python train.py --norm_place="pre" --rope_fraction=0.25 --init="uniform" --optimizer="adamw" --schedule="wsd" --decay_fraction=1.0
MLP neurons of a small language model. Each row is named by its layer, matrix (up: input weights) and neuron, and shows model dimensions 170-297. Each number is 128 + 32 x the weight over its row's rms, rounded and kept within 0 to 255. Numbers have three digits each.
A block is one neuron, or neurons of one layer that tend to fire together. After each block is what it responds to, as a language model described it from the Wikipedia text at the highest values.

L10.up177:081077122116105162167153093058108117054106185104169113076136134112101116094225137130127094151123164153160140099149165083191170153110070204109127060121118102138118134157088132125167132072123142121116118079101085123085105155149080069188124162135120130166115090206119152131186108114135151111112088162162126181105159149148169084115131140073142149117115114109116117097126099086189098123207
L10.up261:126108067123167077104141121224126071156116213147172123048129119159101114138178179145130167089088139119120098106173079144127194154144134133131147146158093139123114122202165157118158234106152185136124100074087150167104123130182135195149105164148098107126070109212085167119163091202136127113110178095176096151096114205135158137093187163129102113126127192130094074119169081076093178096133
L10.up315:092124152080163154134163191246143101143090101118171045161100157158138126103158146106139129127103200113160103160091171147145153133158092119110157135139085182142148099138135181121131228081122130157140109146080187136092140124094105171140098105064104162154149136215110141182064145111097135112128158070160129121088122166115150102148108121152121146147131120130187158127141124135168158121152
L10.up335:122120100146114062088124090145121128146157189127113139167132145166100135107149108107155163134116149089151097117101100149163099125120123152126049073206120152149129153157115108109152166156156121157081106057106140141138177097231119091204103154126141134109121135113167128128168136116141096129096155143134168136141069183175151137043153179083096136218098149121105104155079086049136083116159
L10.up421:133148125133127163140103134156100073119169123137127099083137147093126140138185156139063117146126122142198093164109086139103118122147057124111170140105135164079162148103153128157189141108077129129136083112135145118128110093131121150116119153200082117188069149173111123153107116105073168128085179146127148149112130162130173108133095163149164147121131099163146172098129114095096153149128
L10.up447:073082146119133072120191111155094156106092118158155058135144125140104098125105084139125126155153191162165106122060096186105093144083157120152126087140142110181128168149149099147151220098096135096111098122118131160112103138153095118087119124172096140108158165132139120149137145150154130136110153105149128131118113129180167135079128104167127130095140115152074104120109125121185137129157
L10.up480:080076114140111127135148100138089043186170133104144177136151117192090063115162116073113062111099119134116141092075128142140123146135125134162115154185105106219171152131134146128158145101144142144143125119132130077101177098166086161144183152142126163127104131208129179126147138111174124149141138081098107161072128186102177116101138115169136109133141112133133092142124147135071131109151
L10.up630:131091093137145106137139156166152152118139182139123113139149077123147067107166119145101148102126097121177145156124094172097152130061127142113074111133058139139164165106202090095234188117107173115091175102088132122108093134116079106095108134123128140132060126085100153123099146133152118135142167114148094154095080125142130129103109116132133111122119087154178099076125169090139134082099
L10.up747:118050166152124139141185122174144067163093170117119121054118105112151116097091112132108109117125140130156129141131164163174168143189147115151167128080107141138151118108152130127141154102072161144096153158083109142114087126074134126161130133107119052119108134174124076103088092139136121077077082126134150095109119123105168120116135155125188114184135133100105126180135172097151154116149
L10.up954:111061160158107099191111121107107163162191150169169103119134113116161109113116143092117103115063157213142175135133105149131171108129092162116158107132119123167095127070125179145092173184140154105141087157069109110148129116107107149165116227104138117137055116215164127196111155160125078049092086084169112096125112179113127168122099111065097193123179120113139163118149157079141103105176
L10.up1429:094148118099188174138128101186164138091177163145149138075151150142160056170184182095147136092128081158152150118097174132142099142141157161155107123140105203168102144140143134108167195132099175123123170111132136163078087138096141159149095118100147123170115155131103125118077097096089152043156145133133124138042102135140156110125170107190089157140043138156083171146155142111158159122128
L10.up1572:150140125142073124170084145097110105068140086111110097106090140138109173094147101127148165162152120162119142140133143131149148150093076151159121102160118196186104119054163088128121153146178171116106137079143131100160108080169126135184134114163184149142104149164116119127107131115164153108087090157121116157132173113095099146078126119068182133095154163134200153125118104132152172104133
L10.up1576:136098102150163156098174187143129097122124200164143170185070121115135135120076095065137051099086117156128122136129137086139200120129110150155151167129111179193107109118152131097144179100115076115149138143094203168113079178099177157173136163071080086154109099188068143106101170090129139092102140098189170136102117135112194078113119154112107178187161127142094110164158135091159145131095
L10.up1715:072113103115166138144119136107141110118124118080181115090132121165083128142116110115091133078173142099154119145109120141211131165097092169118099118109119124174123088103111157062106171087080146091123119123104143148103071118144151131138148159171135142125106140143178126133143089153060113106091167090166119148084137175158183120112079112143158176159153151086158129141203149127124111083115
L10.up1719:157128132085128128148158099113099097045132188097142151087158089113150098175152061148097087115127130141129099126076087142204118147134077156119121077110066134107124135143185139146117152147191121147068105107103159130118074125128110140135136088134117169086074126189119228126148148101092114139122179180131097138127148085197201147104180195170090146095135170109136167111134188126180150169156
L10.up2009:124083186146055092150123105141152065128062098144119078108109135138093208144150111168086133136156112142141157158163078107099107120179090109117157090182086083103098169131128099195135172105140167121154048122133150179075159157116119109117167136114115175160138137184105129127078153149108125061085151118134168156076138115109140111086149173109104128101145149156142162157071057103145092181108
Paragraph-end break tokens. Sentence-final period plus blank line closing a Wikipedia paragraph, before a new heading or paragraph; also row-opening pipes in tables.

L10.up95:162141153111185158108141136072122121094185147123071153105123113110190149195094123111181135117089117126140131108114128155127153161144155136101119133132182211130104134091152150073139104083071090205159175151177156130111080062141093188138123122126174133162090106120128167145085134085125087108126138192114126128107135148063113092110155137156137123134146178140102163116146143121190144089155
L10.up141:120165070183143127171169153137177118134141069136149191137139109138158091142183103201146125153106139091141124156131154132127154115146131111169125109148079152172109093147145090094145128126091114152120208085080139056111096138179114112112127163138128084094113127139090114125162158131128063092107180160143131089097124163177127101148151197169120117137155108134058108104172099109154145135111
L10.up235:112116118115134118186093111124180153136203140078156103163141103106139124092125117077107116106191147154185133087116092082077139152158150177081138133111080128187102138110166148150090119101122114091181120156137115115122156123127151149161091124134080140150099177115114123088135141080124113158138158164118151086102172142156103090176156128169130110169116195105138074126128136130092146146150
L10.up489:101182154165074180160155151137151117140116108138158143102155139105145081140157209163105156089138061063179176177120134106154089159127108116140129125140086182156134121109101121105205176183138123087161155108108115158121113087172117160142102107160157129112171152116151072134165100093092090045132134134149091098104107128152116116110094116081182033140160141151143125098136166165145138051154
L10.up607:127142168082106132127103122167124120071153092094141156081123118118133102155133200101178129089161159116131097113138075100132122139069066126168138138144126146190153168128113152137146135195108137118073134127147135131194176094167129141077119145174177099121095108140146078113100116094059135114149139129118125113165116217135087123114042088112163111120154105120083107143138154069117157089139
L10.up624:103119134161152115098151140079124119092160194125127139104158107124133148158164103164071129153103135149154105099110073146091177181119165118162116104101134155123087163173117130111187168175189143131142104150133088104170068152115098140176131098165087125097108119100108143130118058134118152114147130146076090082185074161162183114140156106159137134142127161104103107101193120125098148107126
L10.up827:121087157147176129139140108163122125065149085127107114140166089124144077140105155086179164119118117090185105177161147139132166164147113150165095170146127184076144131108172153071157161122096135133093155144154103098144094184110080176109110090166125164162127145147135074120158075148087156111061121091103075092097096162191165080146144095136141095128140143122142100128133116156171161101128
L10.up1123:125156158072095110103134150143136123069138156106117091115095100156098145102128107168137172109120163175156114112171114141155136152134094106143133118137115150163120167136089124098183199135124141146060138085116072092109127118133119153050094144132156129121112177152167096176166163099072135128177146164195053179081140120136164149145074138127096166144173101137095120107126168108180141159102
L10.up1126:167116124129108188131162140154078172114193191137153133145131093127169049068176097092190120077153157141142126154136145126117070123103051141128099135104049093139113156152110120177185153109134075148186127127144123175132099164144127136134143133161153167182116116113159156154127057088090144146196181104137170099181126120176074166117108150088128130179114179101095147140110100108112157101112
L10.up1201:037080083096124137103089120122158192155162139119133080171109115111150117122125118094139040147130079178098167143146149163136117153123048183104190082121071160197096084108091105089142191153127109076097148167126158121117097084148126129146099114152154152222095184147135105118118138143093116091138137171132123131072158186151092178074088094168195099117141158143181151156174195101091176090126
L10.up1238:096162115107138137101071134132129126103102088141077112086135136148149097134118198110130133121138096139168097105126049170128090124108143126091121145171108144162140146126087135107129171133112113157078151157173174170155112140150104110125140115109156125170096110142128151114058151170101204105148205149106128080119138125130157121145177106193173085092113131139094122080178134054181156077122
L10.up1354:118107105082128183120093137143151133086175076121146060080104158183116107107094173147131121116138149127139068138127166219175158214132091069181135098163088141126115156223090103130097151162132123115131131126116097160149110054152115144097113133172103166117045105151134052143149104146123116124118152167129073146084111134108133100170126099101099102169159173118153128088109168108116148103144
L10.up1483:117089145101105142138131103115133129098162171128102103155163097154139072170078172120092102127094154116151152109106114129107120160129167116181107066089105067165106119162200132130104118094159139115138134079171149141127156140106200155127162151179143175112164153125092112087155116142102120061154175111166168168090113092165148166166130123143126137147135143159104115107168088066125100125103
L10.up1583:137138135092110121101086176106055162113150092133101059138123128151149173163166118172143110142125129172142074157108097134201112176090102167153109120092126128132134086135183078157131151127109143205060165114168088148174119088143153141144116052150194157084102090091108111128117148135071156083172103101173149108153152121133139119074094094133183112156104134109115120132112128104179159095113
L10.up1672:115183162147175113129100091130159071180081123089117095138149130130135112145131116140141083161081110100157116163135099123111107147062147179049062156085096198118184122121110099065182141083099128082148144109098108131135190079119146121169156131143140101122082084122155130131136163172129166142100158135114111095125142106115148199112116142155187094119175140152112111103157137155117121158115
L10.up1805:103103132125117104176146165099064179150170113160153120125164065053125122136106153145094083103164144097132139101125100131100105124144139059105150112088054139087134115137140123155130115133142142124104126135091131137133084154102146176097063091111122084159110165178119137109111077172127163110121120120130109175168141125117119125064103114146161112155146110146138145145118187076175125171171
Stats table separators. Column separators (|, ;, -) in sports, election and census tables and infobox lists, often just before a final Total or Other column.

L4.up136:169084116081158064139176139111137071088174166151123091095073157134189157155154084165137099122163187142167132084143104113115133094061080161161153161109124070117145158086147080134146117085113166084138156151141134156157168159154125153164102156139119091087174132124109111152115131144161128162183101099103121081138200095113151153144100102172139078162128147121128182159151110139170137114164
Sports stats table cells. Cell-opening tokens in Wikipedia stat tables, such as the space, dash or plus after a pipe in hockey and football tables, plus coordinate decimal digits and sports words like pick and throwing.

L5.up732:158070107104162139129151080138165145134224184123203188161091166092134091097064151141134051177108132177119127155182169171156116132167156119178141152087135106147095116135168124145187138092099135085188180077127109140150160142131096098166170174057087120148084176148131161144176112118067091089142116131089137109142120087122138142155136113140135097123135152093080160118137150156146175071161
L5.up1348:153111221102091146158174200174131162146101124116152129117094203059115074157120114100123114106154131182101138114107128131132111175154154171120155108114098148151106127048191124159126143114127125176115177123065149145106112056098134189162114124127155135174072146176153153101132114130169133165077111086145116176131140135104148129108070155065105095119137132115170159146102151071127098149209
L5.up1918:178115114063092112096091148167148095130123121178129120109164127158158135116108182142151127130096099151221147093116106098144152131130137112126133103086133093177055116159117111106111193102165156109130129093105123175152137146123140116115097180078174136140127157140130112117159065175091157174203135103109163137117123150126141134169073117137158116130109127136126101134108101089101174067145
L5.up1936:146176132121177111123162098142157077202105109134164076078177066103153089168122140118127196115119106152246085105136152080081088162083158103128109163115056086087171139157129090122134119133101123183127110118107181110114147152100138086114093145150111169138104156155167100153103107125071186144087188139142133124158115140072167069136157169113125115201151183106130146129137182151160121101066
Census and table cells. Predictable continuations in census and tabular data: American after African in racial makeup, % after growth figures, cell spaces and numbers.